{
  "vocab_size": 32000,
  "init": "normal",
  "optimizer": "muon_variant",
  "lr_mult_down": 1.5,
  "schedule": "wsd",
  "decay_fraction": 1.0,
  "doc_mask": true,
  "max_steps": 4059
}
MLP neurons of a small language model. Each row is named by its layer, matrix (down: output weights) and neuron, and shows model dimensions 693-884. Each number is 128 + 32 x the weight over its row's rms, rounded and kept within 0 to 255. Numbers have three digits each. A neuron's up and down rows have the sign that makes its largest values positive.
A block is one neuron, or neurons of one layer that tend to fire together. Before each block is what it responds to, as a language model described it from the Wikipedia text at the highest values.

Approximate quantity modifiers
L4.down298:143121163083139104146114111122158064172152171141073146142100183070090150133147187144102095099176088120061079192072140111136113070120076155166125141107173140169204121121091061118081116080133099073146117139109133161125143150172193149137109172081155066169135193176105109114118132205116122067133182071135085191110100158126115117137126145151158158047119157156121071140120123127169135091148087137133132096111169087136159152102115122162134161136100142150090132158115108163091104091181170185141114098090127179110125137179106171122151117129141138137138131169139123147134166095096117120
L4.down659:142063082077137088130116158070143130128106158141133102105117157150095137124055133098166114121064113097131129074149196166150139131174170126104130079164118099115088151126126148147073170125107117105201178149161161175075089168137115135133099129129183106121107150127194143155133196128141110123162124132123112117057098145141093163108117149126144134160079149098095107016119173113132118142122076089133126161137137119080116120114206117147151090158145178127131102118114187148224196129110105130113150156090142063108127092135127147117204074115154162100133170132120061127124142119101126112
L4.down1434:063123135179137107143095127101117135191185146131131115071087132111162150155122091109124154172102088100166116164136141141196062086042173135177142147179192092173123124079112094069138166147110124149150136120184164177099139107117091131168107129208152160129179111142136110171137098132091162182129130144065054090068153162087139152179112126129144124083146150124120148108154171105155120164159156140181181098125143108166081054175107164155174089169110079116154171135135119109144127127147131123127114143132135088166169146133104092101135113133121092157119147131143146101080131153077157036
L4.down1525:110133169158163114078130116178131166180205177148174128131127146116124083090103188088149137094143092149061080124102135164171127128129116111168195168106139131116098111163063162150112134163115108060163143131081071115157131127147103119172143153066134149157112107080084144158146168159139154145167102139061136178122140181162175105125067109126107201156079150113129104121083115137108125140156103096110144209162087116130102073196174170109120108123170130145108209136138161156122111134090173124159124111105100110126107213128165146134123144193203143110122138154063137108109146103167117129
L4.down1552:155125162166128160145154148092168138149136136153161083099074120168125104121099090096145162205143118172140139169110131159119184124165104165133169141100108126143125108146137125164094148088104200104111119168106083166172116133122105154155166139134090102106093123155170114080077178113099167170157115102125129122151072118124153137142087136128193141118122080142142096110151142141106150132132142124144102126089229071114106131117153144171122115121119126116171109084213121110147150120083101112121109081137159061125165096173127139100120130138166138131138155128057149145163142076156149137
L4.down1587:165121124152134098129170133131117125176122169144156145179131146115163074072085182167122148113144134117137094139143154112118087157111169126139144150128140120078144106101132101154121125091123094205095053097165153131129171122080138140162111157150088058100147164127082174194134118144111150112124116146075093141089161113153119191143143151136156055124151148163133169174096093113080177168122149102100130124131118084123155158076107096129128087194056151196147136104128168085105115161154117100184108121084129179131100076139136174114156143135141136099071149123079111171152120149124159103
L4.down1661:116087133124102080129104154108108146147121156085130167125123176106142091110152188108117230149125140146106093122155098138088142136159108077113162168170130062112137094155111157181146131110136195091158158138045139130140181121159109097126149152116123048068096191112099165115154121136119169087146146193087162123142099166137169097106111137099145189154179124145190129095116116125123102113115082184110094091194087101112160122149155151156130116144119130085153127163147203127173127122216215126085124132157124134119097086176113166123200125127080078114089098089106093125098154169110105164
L4.down1959:091066169115097112118115203141163128080121163100147156085195078133132090122143109031127140165176163116116138140121171154140052129122127155059115128128081159151160156127129107129138178125159158102121128132091076140117170081161101160162111174206109122156158121163110177110109153176208157135159086096115134161073074155144065116097116164202140142137135118156142138079197176058117170158078148158140129204127173084076122159143134100112123101142117124098134144143158126069077140050164107120118130061148090123211118111121165124081149128102112127108117141074166154071134133077137092188

Denominal adjective modifiers
L6.down2372:115097098136168164126093089191137116150108145144106065107121104144115119125151172135098105174140161133120109041123079137150159089120082125117160140120178133152090128113153118155090120132138075147118138161139137129079141094104145170073161125072081129145158176122111148182105052103090128112141072150158082136113139102076137092120136143095100133118152129117171110098120210140130109173143190190092127165089131124117130091126124129098117099154146146111178137119132067128115127079146167116169097098086097066126140148135148154151143088145103125132120103136134108082171128152134132144

Predicate word after subject
L3.down65:142062134121122146097161119139151159154107108095118084130102118125134123118087108060106094117117092115149149124166109051140131118127144210171181175094078133130096154090121122130108119127134142123151125148131109087134117206116190105095144146139137116178144142115148161183099063075105131104124101119098118187216102128130095159166107118176169090119105119119131112130103087123141105150103095157097133088107140156132098036164047093133132142120143167073085196130128151116162127123123092143221098146138191112182095088134140135090119108176173127196184071121094147105123113168160086091
L3.down290:105218131070157151139153113045125078176121154101183127197116142169124098141133132125143102147130111078131081103172109156138129191127128136164146134177103148147135174172134128189179191085132148106079100126101048140149135122184130115109122163092108149049129150113125127096134152158138067149105144174145130116081131138174128116079160108101145123077162163128182100129133134178108138093148098142172170107173129113108143088119063192092095100094118104152134097085134128141150099152154209119137073104144165121128200103147124108117105062128108148068149165122159125084175166067139128171
L3.down1322:111102158127116111110188157113084203142159124126130117098112085152137118072156123129168131100123159123082164150104091101106163159157123154093091098147093142157138135146151147117154149155046163099111084165137092177143102118191120181102114185100137133079102134132129111158139088088121116121106177093081144100091121053145093135100165170167082121070137133143140091173097117070176091095122102124126132168177152109083150096190128091103151076145133137130137125143151114166151147103132102158122135135095114142149150109110160097128156158163134119105120115101134153141056160120095107115
L3.down1728:134149094111123152145108157182142107109128087129143158136132118143083111119173114192158126147142087069134078127107123099110178120184108122081102180160121116135127121195049127052135178125110156115138159108139049123095109143187116104113131138106151081155162053137132162112126063150207125078182134132118139129067123067124108133128124124173117118082156155154132139131172080117143139205134082153097168107159177130198145161159083135080112138113153125142160100163049144132075159136132090178131137041199119142122134091133166095075071125094114118143137094084163115192103142120161088123
L3.down1763:132128188091100175205131142142170082118182113107114113096131140096152087112120165066142049190153114116062086117147200127063110093148076133165115159183083128116137125146120156171162086102137102122120142121102143071121157159091148146124162135095117086151121172126149153067137131166145117125095152134130103123166139091116160123175090152152048109102154136065137175153104197117116177176109127104148130134134135199100160160142166131163087151166143163093182180127152147148103127153207054097135131147103165173161072074090123129145231085121186154121172163101175098113062122090143117095
L3.down1971:174086143120110171106092142069186076129149115112139102159144155087139144100118130135081110117166062126095165064129117129046156152072105093207111077164145092038108135095113159178110143137181170132131150181119093166139140175088083175119145132153109107126168164128127168154144064152085096158151058137119086099143102120146159147152055100083138158132099168170167114099117101119114103145068128172103218117164129109101147159119145161071069186122117110121142060165107129132173131172155188121194068096075140095058139164132142164109111111126135167166137093149141113180148137159106156155
L3.down2365:097189136116085150138151099143197162129057098103108092092120101047057120103114145132122132143138125112152140174140180159124185125174130142165114121089171125106097163143121116126130109155165134152114168142072093125163149079070152086115136062161130152107201109123124100123167121213128129078155106139158134151109072078086124149168128145131104115098171071144158141148101124077078122098187082124171104102127145103157097186145097172174081148067109114152097150093114100102134154126133126111222133139174169158113075121138090144178109109132155165123139083132087085146088105157113141129
L3.down2501:113141072146158098093135138171161144143100069113109111138063178139150199133183133125136119141096083163155085142094150114106132153096085119131096163098122109091099121181142137140123061096135108136114133103126162186131167110141130090153108069180076178094176153111178124138141081043106096126124134153094123124117109073140107115137098099224134136141146136128128064145130139127110090153162107080139169106094086176104177138103162094118152126073158060153112158161131157196186132158164115129109105118123172088097104134116117087123121143095129090139112152147093115145129162135104078147

Predicate adjectives and participles
L4.down372:138090099042181108116115087131125117133112151151119108214119077149120077112168159129152069136090192129131139121100115171113089183101136094162161132109123142139138123145100088174094149140144147192109133113119125156110149096131170121181180208165179171150124092181099184150083196125077185112128167118108116050082152074176140041134166117129101074065056109185142097160076111120147158106159053122122103169113118132151115123152107173174114112130129081140110134138157116156196103133158081131130060112107123103121161143079178091140122122183172092109161142110145122185126161137085150150
L4.down980:110097112133158159138096111127110131132154106140089144180109104138106120131151126102141109164131095100115151221138093119130183148057111118092142086127129186116149135149074137127077122129112141138120130117115148119122068089156106167123114092071113114184163070187123170106102115152129135113160164085116107080003188118163171121117133100167153123102064105109099051123114109117162065124114086119127160123104106123120143128134129107127174106122126147117122175127089120182160169220118179129157114118082188159124179178080150065091169159147148153173100108114159181147118141114136119198
L4.down1234:154128170131090081110186063132131205146126094117093131128131197151136143105098081087121123129094113165140086095175227190147162096122156129101079189110124123143177131121186099105108145092123186091101084153137158127133076096096125149138101062169088134137130155115130157105107101125120119103198174100176132106174121161188142136117113170132110161104126123162177143140090140099151072146124131131069087197113154069157123181078087174106116174148137136165144110100143168148182141102067134177173086159153141121093112158150177111134169105142146105102136115100160136140102146141097099124
L4.down1455:170130109116148105119183151093033126110140152142107131124086113057167128160105154123165108155171137116190137119170158160109110123179099167101160086170097173083151135080160177134175149115123173142163158134163125133122101116146110150127123078125106095153118133113137136149110171178093161118130099085074113129111152126123108142098173110183107152171220075130126077099130134107068106117128157056119172108091170127115116155123089119135107142140081117221152200109124135133073142090077107107147113180118137117131159148153148115182124156124126131119128132166103149096080168157095144166
L4.down1624:116105125200125107124158130128160107130151174105159094147153154121142150128125188125160081103142087085133113077108115204056116184089130104122147163137117152102144120118191123056136119113133145121115088105111092093144141133078152144141107159138128132163078121107151110118076113156108120019137168137142090076116115088170126090137153121127104131128114170180131068113115145155044087145093128114166156158134134126173105111128068188183144148096071141150072133163161123191149142111168135166127098078166179105140150104138109147162177128134158087114163076165195120109068143092128071171
L4.down1832:145143110103121074132104117096095148124145147067103120116186102183161186176163132148085130103134096108144155071116152125097149113108146065083121192096141128095165142166112141135118169115182068123105126075138101106177187112110187143184104137114167159069106060099132115142099121146102146103104158065132094157103112124125208159148188102138131099175126084216130110169115127201114185168122141166087187137135140141099086134148083217148099110054129124153074153156102173156118145142152061133131134092106107150158128181146161111155074158145118171126156162097064173162108145152131131099
L4.down2074:076149114129126137165105139068119152156167168127125145205134177185068071084147068089113105101136138086130181081085147077193096182150027202086131107124117117134101149108113058117121129177161112122218140162106129101111137128203157150101148164105090174127108092093110156080114079104089131091081112112142084110106055106176136116116120085104167142161089145101122153142111100170136155129136101141069115135164165194150155142146121122185118140144093161163123103098173099181147046143143119147112158193157093103129204108104126129116139154109138070138132111173145141176128111098078114098
L4.down2511:109041146149085178106108137170097068143123124113029122138098154147119142095132093147151124105074143168057204159091145115101023131145077170127122150141087139141142162177169075168174141124165097162079065150146166112168167179136165190090098108161064102066158159107092151119092082130123115181112149068154135091124119156109183080176149154099136065124119087152119138124089123127154107162172103177114132147164127140129126149111075138085157117189149158107070105208147139134132081105155093125025164159118119197070113116080106110138170135191117128149184076137150150156153116119192127100

Verb-complement linking words
L6.down2090:038145143083031118160175178137145128130145177122102103158145109116176129091088105117101150087128152162110173221078141094124124088083160137123078187089163156135123123150100149130143132099161145148186135168157146135146196047124111148165128129120123111121106098170171094150161115101150202151169122118110065103110117143089157131120064094149090113113187170084092081101137104146082085110090168123155154152106121117105185137119110107112146140105141056156140137121084106116140123055182096109201160105066066173122095162159170127180125120138121115114166133093145131110140115148118118184

Domain-classifying adjectives
L4.down89:148134117102094145098137184117081130094125084074175148118218184150091115079132150093149165133186139131114112167110159134114199113121146117159159173161094071148174153118064084128137138091144144121145109129160141164178156106102144144127097123124149125152128141121186121161098185176170055098136096126076059212119123172108173097169147113127074114092093170119121155115136145117195136097076181088136131083148177078107167104045131174157159120173147107129145139165147131067083103155153131155084148151118064129107103088125122057123110150134219149135167068141091134103060175086104080137
L4.down809:124176144057086133129110116142069137135138168108133064118135157106129106137136128074150159133152161197186134114173114125122128101108125086120129121116099160126175152079125142165110133130186110090130098142151153159163141127102122191131097119156111135151167152146093107149112140090116111128143092115105119094089176161143106096149202149105143094045161109129064148088129085105125059142104123155128085136165149113088112174128133150067109083125155090131097094117103109119149132105109112142110149131090157146129118152065202096123127108103117196128161075110144160084103122118115098128
L4.down879:096174128122167123088130169096096127172145108149127110116130131185143102111121140114100133155097128108135082124053107076131134136106201100172163126080071162136171126065159173170136124168154089064157088172101096130070117179119110137111201079157053155153129126103076072097153112108123099128162114126165077164088138051092147106098120141102144148095126177117137140095113176181175167150151113137125088105147125142152138071158090111163091148170116147148129099114103147137094140134164111158108102095077125051110109114139145118151106084170108179203110122149180157084132156110124175109
L4.down1093:090093089175154113136120081158110110140121130146086114110129182135154095140134159136189123138094126138135113184132124081143101050099129080133086144190128168141178151113116095157152159147061112166170149096087088092119106121106155136110150108149138063102069174148113097130096108207169116090136060057111121102038164107115141122134088111145101089121139192077182139111147139138115091134170142128081169123148147095115140126124139167145092139135110164048168156149106156152101178092098148143100115126154094098148156147171158118096151124193173085128070073110106144118079087147112117167
L4.down1785:158080092074116141099105184199065152163189193139157143161133180137115151180148121137149098143052138125119159161181138096115166139162144121093145118115099136179081114119105132098159105149104132141096120189146126124169099086106117137104120071082124090162180105139106104126055089113136155167155117128199125124131148130126068151146152165166170110148173122101129122096151115123094164081146129053159161127136145148114190149175120144171075146235123111159190101153184138139103094153119120112148119071115149147119183142129131120150102135106120143187103106120108149140116120154118162131
L4.down2436:143128169133100094183154163197134151120151122136192155147075113063127174095176160146164164102099184168161139163178147166194149175154066165102122218127129079109138106089156155096061054141122144184152071117084126064128134171125086147114104126112133136093117116097154130151198163160125075115106075129107064109144095164143075148100116160141121118123141171133146144150083140114171109108118172133143117114099173126130106155110134124128087125186136147154188058103127144109069126149162044130080134142127092130060109095197153115120144110132154136152136137151142184150168099147093187129
L4.down2595:086168105169120135110132054115070131088092116114102112130113144141133088144062158080114150110116152190139094095161091067137118119080056135073142104125100114117054155120086107149105168094076186166130121148123205106123121173084214103099148139159161110144134114132166161155153135120165242137096116106134112109100171110129132134108099156142132126176108173129138097112122076170130187084147150204059107111088138039127216139086110128126123099130143177162174126154140193123128126103080129175176102144111148123162161153127124113193164132181127126138101129159149151168147081132122138132
L4.down2632:141139111158130111097098070125053118168071169114080163112117090142133154140069106147087128119180129113108170138102126138088180179161158098169086112181112102133166152098123118120128189084144126071085194109181123111133075132152064124110134110079145149151100113143103171047149192152053184170133136146132109124104106088083131122126166155168089115150122141207112120095095140119095157137107125086093186142097125146184097125152149138096146076114136110101177077081172119205153083091177078137077093186147116180124105090142200125161172154121128118099129084126125171105112057129125068143

Verb complement particles
L3.down819:168090131038119076168112118109121122160172110150122192164143129140140144127145060173132148145117127145149074080129181089181111094129157126172178128136119133114128050168092077144096096107096107163110149106105152131117066158170093168059113127196097139110181168153142088189092099134159139193131083141134120140191111118119149137213096148045162087150110107043200080124160088120109049093130079096128167169113105095082132217163154131119049153134107188100131124098136151111146124175111125106157087159180159171114121097130072166128128179138121147121147140097139157158137138091124094132
L3.down881:112102117150103184124078121099126154061049129178148076166152148112075114136130126138144132150165177069093057109100074146095134118158190098142115220113078159112161162124160128181131088098111149070168159153110167135101100184071166095130076153145165121116156086159132170106078155118135084140144145074144155085119100152101096134129121073163122146082077176144096217132081167124151101102075100153160097146125166152124143146108100112184120151145090177133136141086121153113128099142150095182180147158145092160098152149060107103122147085104125104116090096119124124109095161117113112153
L3.down966:082065137153108146098094108112099089061114134113156105140168095154139065125091095152130121149170164073113140080078141165123096106181185132155193116150115141187092131156105113171133138141158134149139128161143112145153091095109118154127132154212140127091178159172169099110092172092126106190066060192090112097145107184097124089170140135117066174087117117084164130138121113143133085153085103101083102115099143080184106073151136156069147095159153094096177156144103120102142100147067138131133163149079159082186111080134127096132129088144133163138119169046075155136128117142099126226
L3.down1206:142059162163129137105100131107111089071117157090100109197108112122146116149139115122113136128149082137079145116074167133121181117127072127143122123151114119150118120108078151162128167163157115163115126094123128123200111132140090130138123122132086148086138158164159159146177201119093113082130053136130113087068113094188149107135135138158183177093142140128150204111157103146139117137076126126108188101116153160129193092109115126149136100118161088157183133125160152128085139074123136109124112136088116093119156108127136102096125133122154135151107177071137149016082145195222107148
L3.down1702:109140143139116106095120101159076165140123084080066224117144072133124133110090143142072154112086128184127145128135100137105069134131116134106051125131124110176148172120129125084151125173129147147075103149135099102166142132121121083141129118127132118161085157145155086097156075126165069111158121156129131164132138107119162133067101153170119115162101164187173118165153149165052103121194105107154150101126127129112131185162114124102135135169207096183098151106069114232123143016091145082156081096148125121115148103101122172095140148132121101112076128179127100139159137094097073108
L3.down2291:164092119136114134152107185140135159146120118097155118080114083080140132132082090196118096097170105115105118116100132116148115088149107127150148198129114098177132142122142137125134080137124090150159210162142152123134055108135091162144172123135088107174104087153117119144177180154129128119049130168117060152115111128073085157156116184145110110092154078086105122133142129181154138124099177181149090117121167128128106159139062138112139135162145155108139157109109119075139106061117114141126149145112101159148101129143172140152126095091120144080161094095149199153103051107116148097
L3.down2308:147164096154134112152080133145118134091060087142119126096133148133083063134145118111142071149116156120158084168070078175140111131121168138152106199162124151143138181096140101086159107132148145151156056134163106131141118150156131168161149090084165133126125163176177105083189149130148155121159045139171177116065156053110100098090142121085180114141137162142138165083138121135125086162109104104147100088122091145115142169155073130113089098167141138112107105102157139136174118126152136084091151120151154100077087099148133112134107138120103103108124189164136148111155140155188171166
L3.down2406:098121130153159159150151138113147144101113152122070116113146104132143121150119175117139152133114168098172066071134151081044132111120042159117129072128083082164118077126173148099139176095081148122113159116156190106144181049140134125129108124166045147099139116114121201126130166152138110182114119171105119129085226147141151139203067148153140141081205118183159111145083151137141095094108149165211178117182140207141122116109157119080122103140089131168161117163129118148058128144122129156146105184136125154150127112124180111157188099104142093150111136142108212128095166108156142125

Mid-phrase modifiers before a head noun
L3.down59:115140151074118133128126155141111128148103143094129101144081130105175018177069164128110158174159122178144101088088089108183134104109143144170193134089117119140112111084132062090111101212134093125187064208123155088139115144095204152088023142111099157130134143107110112123096129107104158137139034105172181112102092130132128126128100118028091104093120095097157117109123146122139195162147169097179081114115182088067150182149088152151099140109140147172191011131165148113133120115131150101134124154111161133106132126159108140122151102105161165133114161195091137140159121130135117121
L3.down576:127058103152159114084091104152104142115189177156092135164151143176156093159189163082108124123107144062175092139163135174106169154191167109132183177080145108132127129085142137121127138097105126078129126157100154119132133111127163156104165131119134141151081138145034109126069081172117153133137074145164107071098146199130143075107072119113128035089104132167185145123140096178106124135148151135124118153115131167065111164077144185164095099108155180095169141148124079103144147150157150105152105121092115118111093139155126152099109165132088108153070141184121162131090144116139100154
L3.down822:114148116109149179104146101099145156069130097089145164138136165150119198144113105125118137099137158102172152150097129026154084161129124208147141139139167150148189182181164116119128039169076135117118146158129111170129095189110128086092171107119100128121149114111095147069121137164083147132139060084067176181126130133082158097194128159127155188136155197080131139083182154153080157104142070120093082094125150126114168094130059163054138149117148076083108137156140099181115121141111135169071154115157137112093085121187116127106091154129068108091117076064140103114167163109093130214
L3.down1060:171162123181071090141125119161169099153082115150147154074154155148088123121137109111067107116198076110130106141156149123164140148103169128093107143113122141095123119093126103152115165158156113131081148141162169111124136115136129106141133104086142129144135109053190081146118177187162130089066073145164159130080129132122157065163115136129074132094165134109203144130102179126167160085101145141092161138097156110110157108118172142151226122175091133163205096138103084132188126096121212120076146087107088086178151085140123080111149131093161144062112125173096058140151134152068137111
L3.down1653:125041065140120096088104167109091149141152135096123153129175168166094145123133166192153133114134129097167154086118144125072092113136120097153126160119112187116123106161104139130113147143159109117117152182071145118124099192122136083100126110152096158141127144116105125125151126111174101172117168143123118175144056124119160155162101100090150157129180103132129074161129179097160202140143108079126088175132060110134140117130120188192118108111164088156138199136079125115140093131169051117157110115183149089096135126121162091132151136111120077105126092119110152122132164098102124138
L3.down2211:104110069120147149137120118139104087152163150164130149169125141133105158175086127116093107151110089125177124101108165118091174099104139142113154116158108132064149069094111141114134105187129124108054122077084056184143170135146148061090108124118142121128095165144147134036144109143173113176132144163079104111066125080152125170145115143114135107149081122136140123153140084180118145153206071104108165135102118125127127127187098174201088122106163107108151092146146114122170067124108135159144172111186064191148134047133132197104104093120095115159164114118171072081110129135125114146
L3.down2572:135084053160065114206137134158128117144108097148133129124153113112124142160065157073164158100157150116129112121121141157125134136192163146150109194098177130069062122133081153096176109128069117137121129166144112157132133069120161201109133139164128150180189057166145063196140081163109127175179108148070127064134068105033146158127106137100183172130137105150080127090137108144101177099133076183124157138104128100122152110114077137150137114110167169161188116067086123071123104145166159152151162137158149101183187079123152074142118104124132085131160127143123161173144083095081099100
L3.down2623:153219092182122153100215095130110136167119121190115084066205151107069145085141133098119094140090159146114125119168139108097148119132157111124159169177156075133107137012153175115105112111043137141146109100092109066155190110103155118092160138168144132066172150141116107157151136208208125132136084138111147123138163138120121108141083120083131120093146106157141169120166191179118172107079154173099071132081184127096103091146074146201178094180079136148110107142178159118175112172133111166116098106125112039089154081178152101128151123129072105165170111153116167105136130133072160127

Pre-verb adverbs after subjects
L4.down51:104135077099152103137096081143082094144062147145126138142085092176137080104152093130149121107128120124158107082087161161102128063123148192150141200153115102145113137141112088139120142093107109097163148129160105166109118152152114138158124179136096126127160127127188135130113107081157111173126128127147171075112095085115103175117142111113131111085172097089139126158112089113145169162093089173092133149175149128124178142131052106115126172134113187128136192127121144107185118102111129163149127112130113092210132120102115178118072138203133169095200143097143157138131108114108118116
L4.down455:105131147135137160156176107089091114127159170114138177098107118091174140140109119126096121104052167104126162150166187112114126129109118122157097160136176124142108139204113137127100143165076086171168089134122158141119155127115098125131120112146147164113230179183107137139141099129139145154172151139168179083163141114072131134165160080091115153119077158088106120124186105121162102144144170093178131138127079117119106128120096128147092166181140164110125098116073176086122120104089160149074133126144128113096153150142118129178082107144114098136080164131119105103087136096133065169
L4.down525:057159102124122114148127110109116150169083068111108140159145162094141115089117069115092128109160161131076109145051170164124078171161131101104176114107116162125101193109167127120136130131127185141156149132222109111087144155079140100088094098143137113135182137109129144128123144081169049163145160144093149130133129094147108157116126170115116139122154142176158159124094065159093131181101097081122102156097138137112129127106066118149121181153181079083145197097156106184121103164120146174208154089102145134152096097114073135109144120090104127138163075049117085084121129123096095149
L4.down687:083066190129120125136141199092096123103125198158121125195127144141123120176155101151140112134125074167166130149153098155085069145149147103173132090061106091152113108162150165172075097101163115129089160073118087122130039168175086142139192094129103145112186120123127129154088131153077094126122145144124082100080100107121145091129127162090131130141114137090145110101103115186122144107161163137176149120159107195129121129149079075135045059114151114126087111101121121118090159169075132125160149131104131103159143149174087145113163196167130113130117142095162080148109069156110132079
L4.down851:095076139120118172149147166117124092156138120125103049142108116112140170138091099071155157107096163115129088139106122133138094068120147196152087130091128167144113120190155110047138157163154104131167143163139135123107187118132118086132144129138109141083190147175176110133163122095136111082113138145138114117188157084188125164145162131188130082103078093138177087112206153153152146078130111145096115114148097180141170099155151206123198148145080107182155090115121094158116118104105100121153175153156147148129141164116150105136111076105140136112171082151136079095143147152149092106
L4.down908:195077130163106174129112125146109144086128159100122135208100142150174187140150143124076169082145103162164116111117073148145185052140087201155146175124131140092178163130131092150118160168149112135111151152148159158126099095081123122101169199152088119161131111087139112108120145129094184115159087103117085158213177063108116165140157134085125114083138066128135154115165114084091084112111143119128110105121097115105183090143133113074170158102145155164075106145160193138109143128101194126143171142162148099202168187114123122194105145099107127084182139026130154090178140117144099136
L4.down1855:095184092143172125114104153109150107120130110150132137115151114133132121154102139134183134156173130078173134088109094212104144212124087101146139163105115090130096162094109143131131116116092116122125112136120090128123132108138120131150111155129098065080142112098110120138124057097093139080113173180162123110136117144131186066141128137053161170043141215153143154093113136155111131182136132132132075109133115148146155160119121146117140123108107138169141119133129077149143134110168125156124120141118120125133117158184131090208090148094144084100101172127138125122143088102141175086
L4.down2615:082178126083137125092173133109108036151127133118119078152055128148184107108077120154100138085108128122104183133111130138096105122092109230072139150111140112145052093074084073105184117136153090138130168129118117137134121169114121108104087147163101104127177106141186127124100131105100140127198146105153168066153121122097181172173153182145132055151150126140064096095118133128103163126134135138132057176164099137124093136098109127117067126094091148076120175150120101080139094153144114127121110133084156140128127086161144110109065084171153156184102083141102096191145165081134139156

Compound word first parts
L6.down706:131085123177158182118144156064101068142066114154127108074092109129093081149153129154141091158147146054131096135139144118153139098102084142113091120096124116138131116133108128116086122063068127122169112172089149164100159129158118148136110125184045172071091111101118119112112089127109093095143112125097127123193164188107089173148151149126155149133107151171160189118113095099118090066125109074084091114156115207123156108223129108187176157158125147104150126128144143106141100085173148149074083162110169137162155126106169081062136200155080141056126128141126153107158099166130153133

Up as prefix/particle
L3.down401:134077149135123105122132102091101090088120062134124141117175144144114140162164079093155107108127127149167183164196156195118113181127147134105120122140102209168117102146120108121171141150090174083126158141146150157167121124108050142083194110118088099119106143102100116139178140116115101177104118157122168119088174173099116124121124125121065150152122098141084104105133101155107132111100061154105136142158165123110120142161127107148131093104107118112128076128137147151079180098125120115147117102174106128151117162167052135095140122150119136106187175161126091130158101134125161101
L3.down724:104134029110089114087075130126121142164160147094097130135174098108133093183113124124106114149070151116136120129075102143159137132082093219053153190195181118109133114083100128106116133128155080095167089121106109107144129157124092155127152131164134153132171147151140181120142130107134175033182102152136177136139124159109174103132106136161138075188140158110100106154120084149126087083145067087116121153169141139141095112135131117131109145110097116093186177142119124129175182089115125136162111141098137114133102104117128127168126128099109151162130081125096078130165180142171187138
L3.down879:197072161083101151101083159132136066127125145149135109113172117114085094114148030129126122169098156108136155187133078124102112110147140166161182142136118121139095154128110170109121111102115168109176147053162126080124204084127114173129139153132058151109096082172139064159079158129114145096124110111126196110108146109096079130132161160115096107128099145147134106122099173150104132167066105135139188081135085128098128144109116164147169086113128110129148140138134112124076090164107141128124135184199134169192143142147065124129180092168171138121223215096106128159111189153108082106
L3.down1075:152117149103131129108076109147149152034133161203170133152110085089110109160152123133097162088154131120182137124079118188112131154218137076138098122134172117138154159136036132077107109104113159118144102188155125152126113154176128129172159098114118073147141109129101156137122213167098122106172137171093079066109167091115044152134143102119096121171067200138135110141116089150158116131065139122095115111094214119169210173145122167125128088083086097085123084070142099193140148179068137175130100083138086085111131170114094131119132113174113118127121182059069159128132118130126125132
L3.down1796:109157162150122144145122177094134104073098109114116182141122133121102164096137173191075148092137109121131112084060152137111148138070145111128122139166140190128168133175192157164125099128142131123147110165166137127112118162110157100106117104150091092076085163111113138132187152128175133122147149157101172056152132189124160142088094092136128138137152131135076147136139187175204134166107167098165165146132151131138107116124100142122144115130184089125182109034140123105109161140134107125103097125165154112154135144150142128105108104154114072116153135166099103104096092130124169176
L3.down1920:120124116158120111153136111077156137116115087138120162168146083096139129136083128124117119146135136141114113114131145126116142136096137139151135086111130067160142139141111113099112144151128155109093148172102116159075101120084136160144156172092114108104115146082094128145127144116150118179117146133137150211117110129040102158118161140150133125080215087089158068143131136104098131127107098147057104171141094121146140145197125109155097155122115106107168126146148131157140133176163131105113145131134172140086106159161153146171117169153145094073085146181146132128203162156151098110
L3.down2042:078132147129100133149126126166113087128100212124134127094099146162141113122140086170167114132125169128096124135187131118085145153147135125107128165112084132122153138143070117126102121088072122110127108171114159123124132138123104155128157127084098119121160128129155111075134165117190113104103175074137115142108062146088137140132107138146187141096109173117139146161141127134112139086145131157123124115168144186074130139123119130138143079109109166107139116125120066141124079111086140097109164193168149156106142098128172133179147105177100133161184152176167163118149120121184097085
L3.down2552:141080111161156086159117077113175123079111093125130203162132133154095127181103148142121129081092189097186104094104096161144118100183103061175183110135154137150123143134109130096172151179124085205179140136159079109128137085137102077188134107115113181149155113082118155132072172152146129134152087162117137102148136138112138147098094185093123177104174241127072123086093109166110173132140133162123081178144114111172115144105101099134154093127124140130173102119127108103112092147146144067146209149119091152116166108139091064093175108152095106100156106063147140101109124149158106104

Main verb after subject
L6.down1215:129146101083102205155186112167106174113150113116097119075069137182163126108154143093130191074136090112126144120145110088160184083110143101134146156092149092168071145134145085126147142109150117136138087108131134135113108133118134105108125125080131135175112124124118107120173132121150121103124131177170122115179142123152102113190176083122149160168089151128132092087130113101112113122124070061156076119133114128103153130092114153060086071110106187143140111111068107161101163107126150178116092121159137121185109170119052116125121146139132121159180095122082183146149146116139111126